MLP neurons of a small language model. Each row is named by its layer, matrix (down: output weights) and neuron, and shows model dimensions 64-191. Each number is 128 + 24 x the weight over its row's rms, rounded and kept within 0 to 255.
A block is one neuron, or neurons of one layer that tend to fire together. Before each block is what it responds to, as a language model described it from the Wikipedia text at the highest values.

Preposition "by" after verbs. The word "by" after a past participle or noun, marking the agent, deadline, or means: "suppressed by", "directed by", "copies by 2008", "marriage by proxy".
L6.down347 [176  91 119 105 101 159 107 115 132 127 167 132 118  91 129 113 117 125 101 143  89 165 128 124 130 141 116 126  98  99 126  81 102  96 143 155 160 105 132 158 157 120 121 124 146 141  72 153 129 125 147 107 139 119 122 136 142 108 143 148 186 119 146 127 150 141 167 117 113 127 151 123 155  89 132 148 151 121 158 125 147 137 132 111 120 131 107 102 149 119 148 121 152 153 154 146 117 121 106 103 121 102 151 126 138 122  65 112 112 131 122 152 133 115 136 105 155 144 110 173 144 139 109 123 120 124 121 138]
L6.down430 [141 137 127  87  96 173 130  86 142 187 126 145 142  91  89 112 103 122 111 142  85 141 163  70 135 101 139 111 105 102 163 105 132 116 145 154 124 109 148 151 139 118 143  97 108 146  76 127 134 117 157 119 142  96  77 128 121 110  95 126 100 124 150 137 149 117 126 163 122 108 111 129 166 102 111  88 117 120 160 147 149 164 159 112 142 127 149 130 109 132 114 114 118 150 105 133 141 122 135  78 128 145 122 102 139 154  89 105 130 162 142 136  82 121 152 128 162 154 111 173 124 131 148 130 112 143 123 139]
L6.down502 [182 105 177  65 121  91 122 148 109 141 123 157 150 134  87 120 127  91 127 152 121 171 131 120 171 146 139 106 103 131 106 114  92 122 100 144  98 111 155 104 130 123 136 121 158 152 115  80 148 112 141 120 104 110 128 133  97 100 124 141  90 110 120 111 138  83 151 126 110 107 126 139 128  70 141 166 133 120 125 108 124 197 192 140  79 145 130 127 139 139 115 135 115 153 127 135 136 132 128  89 167 146 132 111 129 120 106 142  69 142 106 113  99 109 177 143 192 136  99 124 131 123 133 123 151 124 145 118]
L6.down660 [159 148 114  93  91 180 139 111 148 101 129 116 135 137 104 100 147 105 121 144  82 147 127  80 128 136 115 143 123 120 137  99 133  92 112 127  89 122 126 139  97 123 139 102 128 163  88 140 152 108 120 121 127 119 105 162  97 100 150 117 159 137  87 141 149 128 102 149 159 111 113 159 136 120 115 146 131 131 143 126 149 147 135 151 114  91 125 126 130 101 120 104 141 129 124 146  93 138 118  86 119 140 127 125 113 149 100 110  28 157 122 146  89 105 129 143 150 120 147 127 134 108 135 110 155 165 107 169]
L6.down674 [149 140 137 141 156 168 161  89 173 105 133 124 105 115 138  83 115 133 124 135  55 151 157 112  93 139 130 131 140 138 133 132 137 101 112 165 134  99 117 173 160  95 152 119 116 177  84 161 113 120 143 116 159  94 116 150 126  97 156  92 128 126 117 141 125 157 167 102 157  98 133 111 131 122 130 132 131 140 173 110 150 128 121 108 148 111 131 145 111 117 147 103 147 155 151 129 116 136 139  94 132  93 144 132 149 142  91 126 110 141  93 183 118 113 151 153 103 161 153 145 146 148 126 126 131 143 142 153]
L6.down721 [158 154  95 143 126 160 103  79 138 132 152 146 128 123 114 140 103 134 131 150 116 115 125 140  88 140 112 132 140 111 161 134 130 105 135 118  92 129 152 141 147 126 132 119 113 114  87 163 158  71 103 148 122 128 109 129 141 135 120 134 183 110 159 152 129 163  99 127 173  97 172 127 134 151 141 190 134 126 142 143 143 106 148 122 126 113 117 109 142 136 102 116 140 160 136 132 147 117 175 119 124 132 103 112 112 138 140 149  86 108 156 148 106 101  95 114 190 129  87 134 163 141 126 142 129  96 153 149]
L6.down738 [157 153 102 134 122 227 109 118 155  96 126 125 119 110  99 138 148 134 113 145  48 117  64 134 119 145 142 125 135 116 100 132 118 109 132 162  83 120 150 133 112 152 127 106  86 121 137 134 129  71 153 125  92 111 127 154 109 150 129 142 146 120 130 107 162 156 200 103 119  83 117 140 130 111 158 147 113 141 124 121 148 113 170 139 140 116 108 136 162 101 102 146 147 119 129 151 109 113 128 122 135 154 154  79 122 124 132 139 102 147 107 127 138 130 132 156 118 104 138 136 157 141 112 147 152 113 158 137]
L6.down741 [173 116  97 114 113 182 120 113 146 154 119 146 138 123 106 115  87 122 146 170  78 119 110 123 112 116 150 118 135 150 125 149 115  89 118 143 111 123 144 138  70 119 140 118 122 140  95 142 178  73 153 106 143 116 149 101 130 137 129 156 122 131 143 148 131 146 181 148 115 112 135 141 168 147 143 158 155 133 152 144 131 111 169 163  98 101 115 134 123 123  81 122 125 132 121 108 134 138 171 123 114 146 112 128 112 148 116 133  56 163 128 144  64 135 131 137 195 147 116 157 161 152 104 118 135 132 165 146]

Clause-introducing that/which. Words that open a subordinate clause, mainly "that" after reporting verbs (announced that, agreed that) and relative which/where after commas.
L6.down160 [ 94 154 117 116 128 133 197 136 129 130 138  82 145 111 136 119 104 128 134 110 131 134 125 143 108 139 113 151 138 139 160  99 124  88 154 152 132 130 149 105 169 123 123 160 128 157 116 127 123 174 135 103 120 145 116 123 122 140 132 112  37 114 175 138 143 162  18 140 134 134 112 104 129 125 138 112 132 152 159 121 109 146 128 130 136 108 160 119 130 103 114  92 151 120 110 116 132 114 142 148 118  90 132  77 153 110  91 131  73 157 148 171  96 118 128 123 104 132 148 119 159 118 165  84 147 139 144 152]
L6.down222 [133 120  90 117 106 144 157 102 126 109 154  97 130  93 198 145 140 147 114 113  95 152 150 139 104 135 131 158 140 133 115  88 121 120 132 137 113 131 151 162 106 106  94 160 100 117 140 165 126 140 147 125 156 127 149 106 168 121 104 130 143  76 117 135 142 153 143 124 157 146 125 135 139 114 152 113 117 119 126 116 111 155 135 101 173 142 139 126 136 123  93 156 129 133 127 165 154 152 137 110  98 137  89  89 116 125  97 107 143 154 111 140 156 172  90  80 151 139  96 145 112 113 136 137  92 114 138 116]
L6.down362 [122 117 116 114 142 198 141 113 152 147 109 153 109 121 117 117 127 142 131 113 106 124 118  98 105 115 121 139 126 153 128 115 127 116 100 134 116 112 121 183 179 122 119 138 119 164 119 140 126 121 132 114 134 134 108 131 141 140 130 134  82 143 125 140 170 143 193  94 151 156 125 152 112 139 147 102 166 137 148 149 169 113 151 153 172 107 129 156 147 101 146 158 147 118 122  82 105 118 156 102 108 100 158 135 135 138 101 131 126 195 105 117 108 125 122 113  98 111 122 146 120 132 108 133 133 178 134 158]
L6.down404 [127 130 119 129 131 116 152 112 100 152 162 155 108 125 181 153  83 114 128 128 127 126 135 152 100  91 138 133 121 139 114  80 133 126 136 123 111 116 168 143  82 133  97 162 148 106 123 117 121 161 125 133 142 149 133  95 153  97 107 151 121  84 100 147 150 135 116 148 131 151 128 142 164 132 138 136 123  83 119 122 112 122 142 129 148 111 136  90 160 127  84 135 141 123 106 130 176 166 132 113  83 167  98 135 144 125  79 143 122 137 106 114 117 158  56  98 150 137 117 118 109 109 131 123 122 117 127 124]
L6.down530 [ 78  99  85 129 101 136 138  94 137 105 164  50 132  95 170 163 159 136 113 126 127 146 129 187  76 124 126 142 144 135 140 110  94 147 129 137 124 134 139 141 119 120 126 168  86 118 154 148 121 140 145 134 149 123 146 116 146 129 123 128 108  98 111 157 145 169 156 164 114 121 111  95 122 141 119 132 128 166 101 120 103 139 105  88 152 138 168 113 116 132 126 159 121 120 141 147 121 151 104 137 102 110  90  97 128 133 110 110 169 145 102 148 155 153  85 113 120 135 124 174 138 119 169  97 104 149 130 123]
L6.down554 [134 160  87 167 105 182 156 138 139 135 165 126 143  96 153 109 135 121 128 128 114 126 131 112  88 135 121 142 147 126 162 111 143  67 137 135 127 123 148 141 129 119 127 138 137 168 126 151 130 140 128 103 139 110 152 143 157 127 133 116  79 127 171 130 103 168 104 115 156 145 127 113 146 122 131  89 138 149 187 150 138 159 127 145 182 124 198 126 118 110 152  88 143 111 110 111 126 145 131 150  94 116 146  94 119 117 102 128 116 150 100 175 101 181 152  90 109 142 137 154 175 119 141 102 140 120 157 127]
L6.down732 [127 119 112 162 119 176  94  93 119 106 154 119  91  97 162 187 110 116 107 116  96 152 120 152 104 130 112 120 122  97 138 104 110 137 122 150 143  94 126 154 126 117 106 147 109 119 133 140 116 102 135 133 140 122 105 153 163  82 124 134 156 100 121 152 163 169  85 136 111 104 133 110 157 139 134 154 113 117 134 117 123 121 127  80 135  94 111 117 150 121 106  92 141 120 131 154  70 128 108 109  93 140 123 134 132 126  89 150 122 104 122 155 154 139  94 123 135 165 151 145 138 122 135 123 111 134 107 144]
L6.down746 [112 135  98 149 168 133 193 153 172 122 134 125 167 130 116 100 168 138 103 109 104 116 117 138  97 103 109  95 159 133 151 141  94 113 136 148 109 150 138 133 123 142 103 143 154 153 141 113 115 160 112 117 121 133 115 131 149 161 133 123  58 129 116 158 152 121  88 135 184 149 106 143 131 136 128 111 127 171 143 127 141 144 144 121 177 127 154 128  94  98 163 115 126  87 100 117 182 175 152 116 123 123 115  87  98 132 123 126 147 174  94 124 122 177  95 128  93 137 118 120 123 104 125 122 125 131 163 132]

Relational words before noun phrases. Prepositions and connectives that open a following noun phrase, mostly "by" after passive verbs (suppressed by, discovered by), also "Education:", "while", "of".
L3.down233 [ 91  74 162 116 114 144  48 154 105 152 146 134 127 146 150 122  96 135 127 134  84 139 121 124 108  96 159  93 120 130 115  95 146 119 122 108 148 111 134  89 126 132 167 150 131 137 125  96 147 140 141  81 117 148 130 108 131 154 137 136  32 105 132 150 145 123 156 148 109  74 122  90  95 135 113 140 130 111 104 138 146 128 123 124 109 128 132 134 110 167 122 113 109 143 111 146 130 160  91 146 144 150 117 111 109 135  73  83 139 129 133  83 103 166 134 123 127 118 159 143 159 122 146  85 129  96 118 105]

Clause-linking that/who. Fires on that and who opening a clause or after at/of, as in revealed that, Pistons, who, at that time; also V word-starts and numbers.
L3.down443 [119  96 138 157 131 147 125  89  94 102 122 116 124 129 154 150 131 202 178 120 115 107 118 125  72  96 166 128 106 114 149 116 142 135 152  98 167 139 123 148 125 141 130 138 108  92 138 128 138 142 120 124 121 136 114 150 167 150 155 145  42  96 158 115 106 141 107 150 161 131 129 109 117 141 171  99 124 149 145 167 118 119 147 121 141  47 136  93 140 104  87 115 115 111  99 106 129 177 134 129 105 155 128 105  95  98 146 110 123 121 138 138 100 134 170  95 111 140 144 102 113 158 142 127 159 146 113 138]

Enabling or leading verbs. Causal verbs such as helped, led, allows, usually after a subject, plus weaker hits on the period in "No." and year-range en dashes.
L5.down2 [ 99 122 141 135 125 114 111 125 158 171 129 156 115 127 139 115 138 170 143 128 151  84 122  91 112  99 127 121 110 141 125 117 150 166  78  72  98 129 126 152 124 129 141 125 115 124 143 117 133 130 129 166 110 138 137  81 125 100 126 127 119 128  97 107 110 100 233 103 116 121 131 136  83 154 132 124 129 117  96 133 140 125 143 128 108 164 152 127 154 134 125 146  92 129 121 111  85 114 142 120 103 130 108 171 136 143 130 111 212 112 103  71 159 168 128 143 125 117 134 162 114 118 118 121 129 134 145 118]
L5.down42 [ 92 118 130 125 115 125 117 108 112  60 128 114 110 121 119 104 133 139 144 166 132 114 111 122 123 119 115 110 110 157 132 106 109 133 152 127 149 148 147 102 123 122 117 161 114 133 108 134  95 132 146 111 116 137 134 108 115 141 122 145 126 142 140 122 125 125 186 155 133 148 156 110 108 119 122 133 142 111 110 140  97 109 128 127 114 126 101 123 120 134 121 150 107 131 113 121 108 122 122 119 131  97 140 147 127 106 132  93 118 118 117 105 133 125 121 108 171 121 113 127  77 103  88 148 151 137 104 156]
L5.down76 [ 82 108 120 147 140  96 119 108 132  76  86 136 117 159 161 141 141 136 141 120 136 144 133  94 151 120 115 121  89 140 121 124 120 140  80  88 120 133  94 132 143 119 102 168  87 132 130 141 117 124 129 161 141 134 127 116 138  91 120 103 161 151  87 114 139 119 212 130 191 159 130 140 108 145 140 122 171 111 112 113 138 104 127 127 137 136 135 131 126 147 120 140 109 107 149  89 148 132 140  89 167 103 119 210 126 134 124 107 166 102  78 107 129 153 138 115 154 106 130 161  90 110 102 122 157 144 130 124]
L5.down407 [119  90 121 129 111 146 106 115 150  96 109 149 105 144 141 133 135 138 123 150 141 131  98  76 130 131 112 120  93 131 141 120 113 117  88  89  90 110 109 141 145 148 103 153 105 135 100 161  90 134 124 107 161 116 133 128 108 111 116 113 114 171 100 114 131 108 195  97 138 155 148 142 125 125 121 140 155  90 138 128 160 130 131 154 123 152 137 125 124 115 162 125 140 140 133  78 149 124 150 113 131  99 142 180 153 121 123  86 120 133 127  98 134 128 127  97 181 104 109 150  97 113 106 151 170 133 122 143]
L5.down408 [105  98 119 169 111  85 113 107 134 170 109 128 125 139 155 134 116 134 149 117 151 121 149  83 174 127 145 118  93 122 155 145 156 151  90 104 137 137 102 118 148 103 146 120 107  83 134 126 152 101  91 133 118 145 102 111 120 125 133 108 178 148 112 121 122 112 157 126 176 110 133 159 130 154 129 128 159 135 132 143 125 108 125 129 127 134 119 129 133 126  79 112 126 126 128 110 158 118 152 126 143 145  89 212 146 136 141 118 134 110 135 131 106 129 161 139 160 121 138 135 126 140 163 104 126 139 132 118]
L5.down560 [132 102 115 140 114 121  86 103 130 114 105 153 115 141 127 154 151 117 120 128 103 116 124  59 124 122 148 154  69 130 115 141 143 134  85  82 127  95 117 157 134 159  98 150 135 118  97 139 146 137 142 133 135 116 121 117 109 134 155 127 158 164 106 123 121 139 135  83 158 142 130 147  79 143 138 142 188 110 127 131 152  83 172 134 102 122 148 145 157 122 152 107 149 139 122  89 119 168 143 101 136 118 120 172 125 133 120  96 136 121 120 108 159 152 125 111 186 110 112 208 108 132 110 120 137 134 113 130]
L5.down565 [ 94  82 134 146 134  89 107  97 132  80  89 146 126 160 138 155 174 149 164 124 145 142 112  84 135 129 169 136  98 119 116 139 127 166  82  94 106 159  77 153 128 155 111 139  98 107 120 102 117 151 124 136 123 139 146 119 122  95 135 116 106 162 125 100 141 118 194 101 164 169 109 130 108 145 122 136 154  90 109 117 119 117 122 139  94 143 139 116 130 128 134 124 143 138 127 101 140 146 118 119 159 115 121 189 130  92 120  88 144 136 126  85 133 131 143 120 146 104 154 146  87 123 120 104 152 128 119 142]
L5.down755 [111 101 126 125 110 108 140  95 118 134 122 120 122 158 140 141 167 154 149 142 168 103 110 134 121 131 143 121 119 153 130 132 127 166 139  89 115 159 105 148 166 157 120 151 124  98 122 112 113 160 139 136  94 142 127 103 120 122 123 153 132 119 142 114 105 126 255 132 118 142 112 126  89 140 120 138 138 102  94 134 116 158 124 127 123 153 154 109 138 136 101 163 128 141 127 110 109 138 152 143 148 118 103 156 138 117 117  98  95 127 123 111 118 140 165 125 136 102 153 102  90 136 103 124 146 143 107 150]

Partitive "of" and degree adverbs. Mainly the "of" in partitives like some of the or one of the, plus degree adverbs before participles (heavily fortified, partially deployed, progressively equipped).
L3.down181 [102 145 150 165 141 138 138 140  96 149 135 135 123 166 138 108 147 155 164 142 127 126 122 110 137 112 159 137 115 153 125  97 190 145  99 110  92 168 124 133 132 118 146 168 162 129 123 145 104 135 129 135 139 147 154 107 141 121 128 131  94 121 130 142 132 130 114 136 139 144 156 152 104 107 134 111  88 132 157 133 152 111 181  95 103  92 147 125 120 130 126 123 128 150 131  56 125 125 105 105 131 113 134 102 123 120 116 120 154 145  99 128 101 113 140 112 184 100  90 151 136  87 121 111 158 102 123 118]

Spelled-out counts and quantifiers. Number words and quantifiers opening a noun phrase after a preposition or verb, such as for two years, five days, both, various.
L6.down101 [141 111 149  87 141  85 175 142 128 154 106 140 124 167 128  95 112 124 175 119 168 107 107 122 139  92 152 124 135 177 125 173 156 137 113  72 119 135  97 145 102 141 158 148 122 122 127  81 157 180 111 119 127 147 112  72 128 156 111 114  60 165 157 150 122 115  82 162 182 118 127 160 116 106 133 127 142 129 136 148 126 140 151 136 143 100 144 134  95 141 105 123 126 138 100 105 134 123 121 137 122 119 132 140 135 163 139 137 113 157 121  92  66 129 111  94 117 139 121  96 132 137 156 131 128 149 116 119]
L6.down122 [ 91  93 157 138 151 107 106 103 113  89 121 110 115 143 108 152 142 174 105  93 117 106 145 126 129 114 123  90 146 147 112 170 109 153 104 128 136 113 105 129 168 139 116 130 112 123 140 114 134 121 119 153 112 113 113 145 119 127 123 122 190 113 116 170 120 131 169 163 133 100 123 151  95 155 127 129 124 168  85 104 142 132 141 116 142 152 116 119 112 158 129 108 103 150 116 112 153 168 183 100 132 129 105 159 142 171 136 130 187 102 108 105 118 118 145  99 144 126 112 112 114 143 140 148 149 116 139 104]
L6.down158 [109 157 106 159 112 140 117 118 135  49 115 113 104 126 138 139 155 152 115 153 105 116  80 124 153 110 118 117 135 157 116 160 138 163 101 115 135 133  92 141 128 157 117 139  76  89 114 138 115 109 128 140 132 119 112  99 119 131 134 134 170 138 168 135 146 120 235 130 164 116 128 159 107 111 122  97 133 149 102 143 115  90 133 102 154 131 116 144 110 148 138 136 117 135  92 134 118 137 121 129 125 123 140 143 123 150 160 116 162 126 121  81 156 141 132 106 110 118 123 129 113 137  86 160 162 127 104 135]
L6.down330 [117 100 149 136 115 160  94 117 143  86  96 109 112 177 114 159 118 128 106 131  94 125 119 106 155 140 136 139 111 149 109 143 162 143 109 112 164 111 115 144 178 121 119 111 114 127 100 135 133  94 118 140 130 135 113 156 124 139 151 114 181 165 136 140 133 150  46 119 144 133 144 138  76 152 132 140 147 173 129 102 142  95 137 108 128 107 107 136 130 114 116 100 133 149 141 108 127 107 157 127 165 107 146 187 141 144 135 128 103  96 141 115 137 110 145 126 167 121 131 130 126 158 150 155 154 139 128 135]
L6.down411 [ 89  93 120 156 127 133  90 123 159 127 126 132 122 126  90  99 145 138 109 137 111 112 126  97 117 124 146 125 148 116 145 167 128 117 133 123 152 125  91 130 170 135 148 102 118 139 120 142 157 125 125 142 143  92 141 135 120 151 147 115 173 187 140 137 105 128 124 134 102 120 139 113 114 142 121 138 103 137 134 127 150  67 130 110 129 128 108 130  95 132 189  25 141 141 109 112 121 124 140 134 111 102 149 144 131 133 129 128 199 121 128 100 135 111 135 116 142 151 143 141 156 143 126 130 173 133 130 119]
L6.down496 [143 124 150 109 117 101 150 124 122 105 123 112 116 153 158 112  99 146 142 129 170 112 153 103 138 114 108 155 145 171 126 121 157 124 125  64 168 120 123 171 160 136 141 151 120 111  91 170 147 144 100 139 147 165 101 102 129 156 128 136 108 131 151 135 121 129  92  82 171 144 138 134  50 124 132 125 152 149 128 120 115 123 129 104 168 128 151 116 140 137 126 119 140 165 130 156 128 120 156 128 116 105 125 152 134 140 121 117 148  93 141  97 118 151 121  94 137 118 102 123 125 116 140 139 137 146 115 109]
L6.down677 [107 145 133 190 109 147 106 123 133 154 135 144 112 111 144 107 125 142 114 142 142 103 103  92 117 122 120 173 101 133 101 141 128 114 145  91 131 116 126 118 198 172 154 118 124 121 131 126 142 139 104 122 125 128 127 135  98 108 126 110 140 178  92 124 120 101 215 134 128 105 144 145 119 124 135 116 114 124 138 148 139  88 117 135 154 128 157 124 148 156 134  84 130 114 107 121 130  84 103 170  93 129 137 135 150 154 129 126 155 111 102  98 125 118 152 135  98  92 150  78 114 117  98 100 170 110  89 142]
L6.down766 [126  96 149 111 144  93 120 103 113 137 128 126 126 138 129 152 122 160 114 127 198 118 153 107 147  92 105 166 126 140 139 118 123 161 121  86 154 137 120 164 138 142 127 130 130  88 115 137 124 118 109 124 133 140  96 119 136 131 126 120 171 144 115 117 103  78 120 128 129 156 147 141 122 129 102  84 131 146 134 161 141  80 121  90 129 115 130 133 135 164 123 130 111 143 110 152 136 114 127 129 105 116 121 149 139 146 143 138 158 106 144  86 124 120 126  97 132 120 131  95  83 134 128 131 142 148 102 147]

Clause-linking and infobox fields. Fires on "Born" opening infobox Personal details lines, "by" after passive verbs (signed by, nominated by), and "and"/"while" after commas.
L5.down36 [146 104  92 123 159 139 137  75 135 131 173 126 153  79 128 113 127 152 129 124 134 126 144 160 104 119 145 141 159 102 140 131 119 137 167 150 129 133 128 133 174 148 149 119 100 133 126 133 148 157 149 138 139 142 123 127 142  95 105 165 149 106 164 135 138 131 246 108  65  87 118 132 148 121 153 135 115  98 115 132 102 138 116 101  90 155  95 133 120 141 110 116 136 151 128 179 109 119 121 134 107 165 101  75 143 143 107 138 159 152 129 133 116 139 126 140 109 157 104 151 127 139 110 117  83 127  98 146]
L5.down159 [152 172 129  83 122 127 174 154 136 193 129 146 157 133 145  94 139 161 136 121 115 122 147 146 116 123 155 137 143 124 153 128 151 111 195 138 119 139 100 136 132 148 148 103 168 129 123 113 149 148 148  88  94 108 116 121 122 115 136 163 135 103 134 125 112 126 151  71  66  96 119 144 142 130 136 138 124  88 111 131 127 129 116 107 133 124 153  98 128 123 122 148 162 157 129 136  96 135 110 135 125 139 134 111 142 140  95 145 108 146 144 139 110 135 154 143  79 128 134 109 162 110  70 118  90 117 115 151]
L5.down175 [145  97 110 139 128 143 161  87 108 120 118 104 151 129 177 127 113 127 119 141 155 112 112 114 135 150 135 185 110 116 178 140 119 131 159  90 164 130  96 114 152 126 122 131 119 111  71 129 147 139 104 119 104 132 144 133  99 165 141 122 104 126 124 122 116 129 190   9 142 113 127 145 118 147 150 179 161 133 129 123 111 146 110 116 102 134 127 118 119 114  86 101 149 144 108 167 111 106 125 134 165 141 111 111 155 127 147 126  92 170 149 130 117 129 148 135 116 110 137 134 115 153 123 100 112 131 117 133]
L5.down189 [149 165 152  92 127 108 136 113 167 105 137 137 137 126 105 130 128 148 130 149 131  98 121 151 121 108 149 108 151 149 133 112 100 144 136 137 111 134 111 152 124 142 139 132 139 144 100 126  87 139 145 127 124  92 140 124 118 135 128 168 103 126 147 115 133 100 230  70 132 125 121 124 111 126 118 141 117 101 113 115 139 142 143 120 156 129 121 101 117 108 142 158 161 160 154 119 127 127 137 136 129  83 129 111 146 100 113 126  90 138 138  96 105 115 133 144 134 126 101 128 136 149  93 171 125 133 136 172]
L5.down370 [157 116  93 109 134 145 145 107 125 133 156 117 170 124 126 140 152 161 116 132 144 126  99 147 118 144 131 137 140  89 155 137 109 134 186 155 109 135 124 124 167 112 141 109 132 129 111 101 149 141 136 100  77 135 126 125 153 128 113 171  71 116 150 131 125 134 131 101 110  89 138 138 131 122 152 150 152  83 112 139 125 132 127 113 140 117 107 100 152 123 114 128 140 127 134 171 126 134 111 138 143 115 102 110 145 158 106 173  78 155 152 143 106 119 159 137 116 146 135 108 158 172  89 108  85 129  96 154]
L5.down506 [181 149  98 139 131 116  99  74 169 120 130 143 145 105 124 158 133 124 131 148 103 111 113 130 115  90 168 124 111 113 128 139 131 138 152 116 133 104 122 152  82 150 147 109 124 109  92 117 163 121 126 115 123 113 123 122 146 125 159 186 133 127  74 130 162 123 155  75 138 136 147 146 127 159 142 153 161  97 101 105 147 109 145 120 116  75 107  99 111 122 100 150 171 132 140 153 128 138 127 104 137 132 117 156 134 126 107 136  94 134 108 123  86 168 104 172 143 119 106 155 127 147  74 124  85 126 130 164]
L5.down707 [156 153  86 105 152 117 126 133 125 162 133 108 170 118 113 164 121 139 130 136 136 119 131 166 126 134 162 153 139 123 125 145 139 137 166 143 146 137 160 134  95 128 115 134 116 125 118  89 162 130 151 101 110 129 119 116 148 162 130 193 116 142 157 134 112 114  97 127 122 138 136 133  95 150 160 136 159 131 124 140  97 115 149 125 140 103 114 118 148 139 112 140 144 133 129 159 120 150 106 154 128 131 122 147  94 105 134 128 116 153 143 147 101 158 102 139 117 121  86 137 161 148  67 127  74 144 120 140]
L5.down738 [134 116 130 118 132 161 127  80 138  88 148 124 126  93 153 144 118 135 109 169 148 121 118 128 111 155 117 158 121 124 154 113 117 103 157 143 121  96 117 122 163 134 164 149  85 141  88 175 143 116 160  96 144 153 115 137 140 116 119 141 104 150 129 128 129 130 133  71 115  97 162 126 140 100 146 157 179  99 120 130 119 111 124 105 140 104 112 109 115 129 117 133 147 146 129 139  95  95 123 110 139 104 108 158 163 140 129 139  89 141 147 144 115 119 119 138 163 139 119 151 121 134 103 148 105 156  99 180]

Clause-opening connectives. Words that open a new clause, chiefly who after a comma naming a person or group, and that after after, show or impression.
L5.down6 [141 101 118 152 132 113 132  97 123 175 146 121 134 125 122  89 183 160 136 101 126 111  89 117 122 136 118 142 116 116 160 151 116 144 135 157 157 141 126 139 191 151 121 106 166 112 111 106 129 139 114 141  89 115  98 128 123 118 143 122 157 122 104 124 104 151 255 115  90 108 119 101 134 131 133 164 103 138 115 138 125 147 115 125  97 153 134 119 140 110 138 137 124 120 132 130 130 141 142 139 137 134 111 114 137 113 119 139 140 133 109 120 149 107 186 144 104 124 117  98 134 154 152  89 137 132 104 109]
L5.down72 [171 150 127  74 139 145 111 166 127 165 158 134 161 141  88  99 189 136 132 118 132 120 109 126 104 153 144 143 137  99 116 143 114 133 142 181 133 124 101 113 153 136 102  90 156 128 145 121 109 161 127 112 103 112 145 129 101 155 111 163 125 147 162  96 126 150 174  76 102  91  98 115 122  91 113 146 114 140 134 155 111 163 128 141  93 166 130 112 125 102 173 117 167 160 107 137  95 109 116 148 122 145 143 105 130 112  97 121 107 165 175  86 151 128 140 125 123 118  88 113 128 119 131 123 117 131 112  95]
L5.down228 [144 118 147 108 140 134 133 108 112 103 130 107 139 137  87 138 103 122 118 115  92 130 140 107 110 146 119 145 121 128 142 123 100 112 161 163  99 113 125 111 111 131 142 124 115 134  95 125 116 129 103 106 135  96 132 152 167 125 120  99  40 131 159 147 102 117  69 100 175 160 118 120 133 109 114 162 100 141 148 142 136 145 160 153 120  86 116 113  93 103 124 131 140 152 121 105 156 104 122 149 139 117 137  98 163  95 127 142  52 189 161 155  90 122 156 115 139 160 134  94 107 152 159 103 132 139 125 159]
L5.down383 [139 127 130 116 112 134 111 156 104 249 126 150 161 131 113 119 137 105 139 138 153 148 100 139 142 152 166 147 104 106 109 136 140 108 122 143 156 114 136 151 152 136  76  92 150 118 117 127 143 135 111  90 110 108 137 118 105 156 127 154 137 173 140 121 141 128 143  72 122 121 128 162 132 123 111 131 130 114 153 140 145 139  99 126 114 140 127 142 136 110 138 106 146 143 109 118 111 132  85 157  99 153 163 154 125 119 120 109 111 169 146 117 144 131 112 118  86 111 137 114 155 119 141 109 129 119  90 128]
L5.down428 [118 106 111 195 142 113 122 114 127 140 135 112 139 143 154 193 112 117 120 131 144 159 133 158 129 148 149 129 120 111 131 157 126 139  79 111 102 125 133 141 129 123 110 147 102 100 130 117 104 120  99 128 148 129 125 151 150 107 141 125 150 115 111 141 152 149  49 137 158 174 106 162 146 159  92 126 149 164 151 115 141 129 124 168 115  96 146 124 123 151 107 105 149 123 119 103 184 178 125 142 146 174 107 145 111 140 135 117  82 140 123 154  99 144 102  99 142 120 129 124 110 134 162  88 120 132 101 132]
L5.down492 [180 152 136 116 122 126 154 168 117 141 154 148 175 172 100  93  89  93 112 153 104 111 121 132 108 142 113 108 141 120  85 144 122 132 126 137 107 106 107 110 151 132 125 105 138 124 148 123 139 118 100 141 131  90 123 149 108 133  95 137 150 115 135 126 113 126 111 131 170  79 112 140 120 117 114 138  91 162 170 131 133 154 153 134 145 142 148 122 129 116 134 123 162 166 125  82 153 123 111 165 121 143 140 131 132 122 109 147  27 143 116 129 102 125 170 106 127 132 128 121 156 106 145 127 146  99 128 111]
L5.down524 [110  76 109 160 118 113 141 154 107 156 112 120 164 153 119 118 116 118 137 130 152 135  50  99 141 148 116 145  76  96 131 171 143  98 105  97 103 103  88 104 177 157 123 109 125 105 123 106 128 160 109 111  85 145 116 133 121 118 124 109  67 140 164 117 112 149  86  87 153 100 137 132 127  83 112 150 141 114 138 155 125 166  98 129 126 137 156 113 130 138 126 123 122 134 113  82 162 129 124 148 125 137 139 176 147 109 115 114 110 140 131 121 115 121 167 157  94 115 157 124 144 109 172  78 127 101 120 101]
L5.down559 [135 114  93 145 118 126 165 151 127 133 112 122 144 146 117  98 189 104 138 121 102 167  88 113 161 150 123 142 117 111 144 128 118 118 153 161 151 118  93 106 144 113 122  90 152 142 102 116 141 146 139 130  80 134 132 160  99 134 151 129 151 161  99 118 135 175 102  98 124  86 130 122 144 121 123 141 120 120 120  95 113 139 116 131  63 114 145 117 133  96 132  90 132 106 110 167 127 115 113 131 141 122 129 100 131  87 116 128 137 135 131 130 150  92 173 149  83 139 188  83 152 138 168  50 133 121 129  98]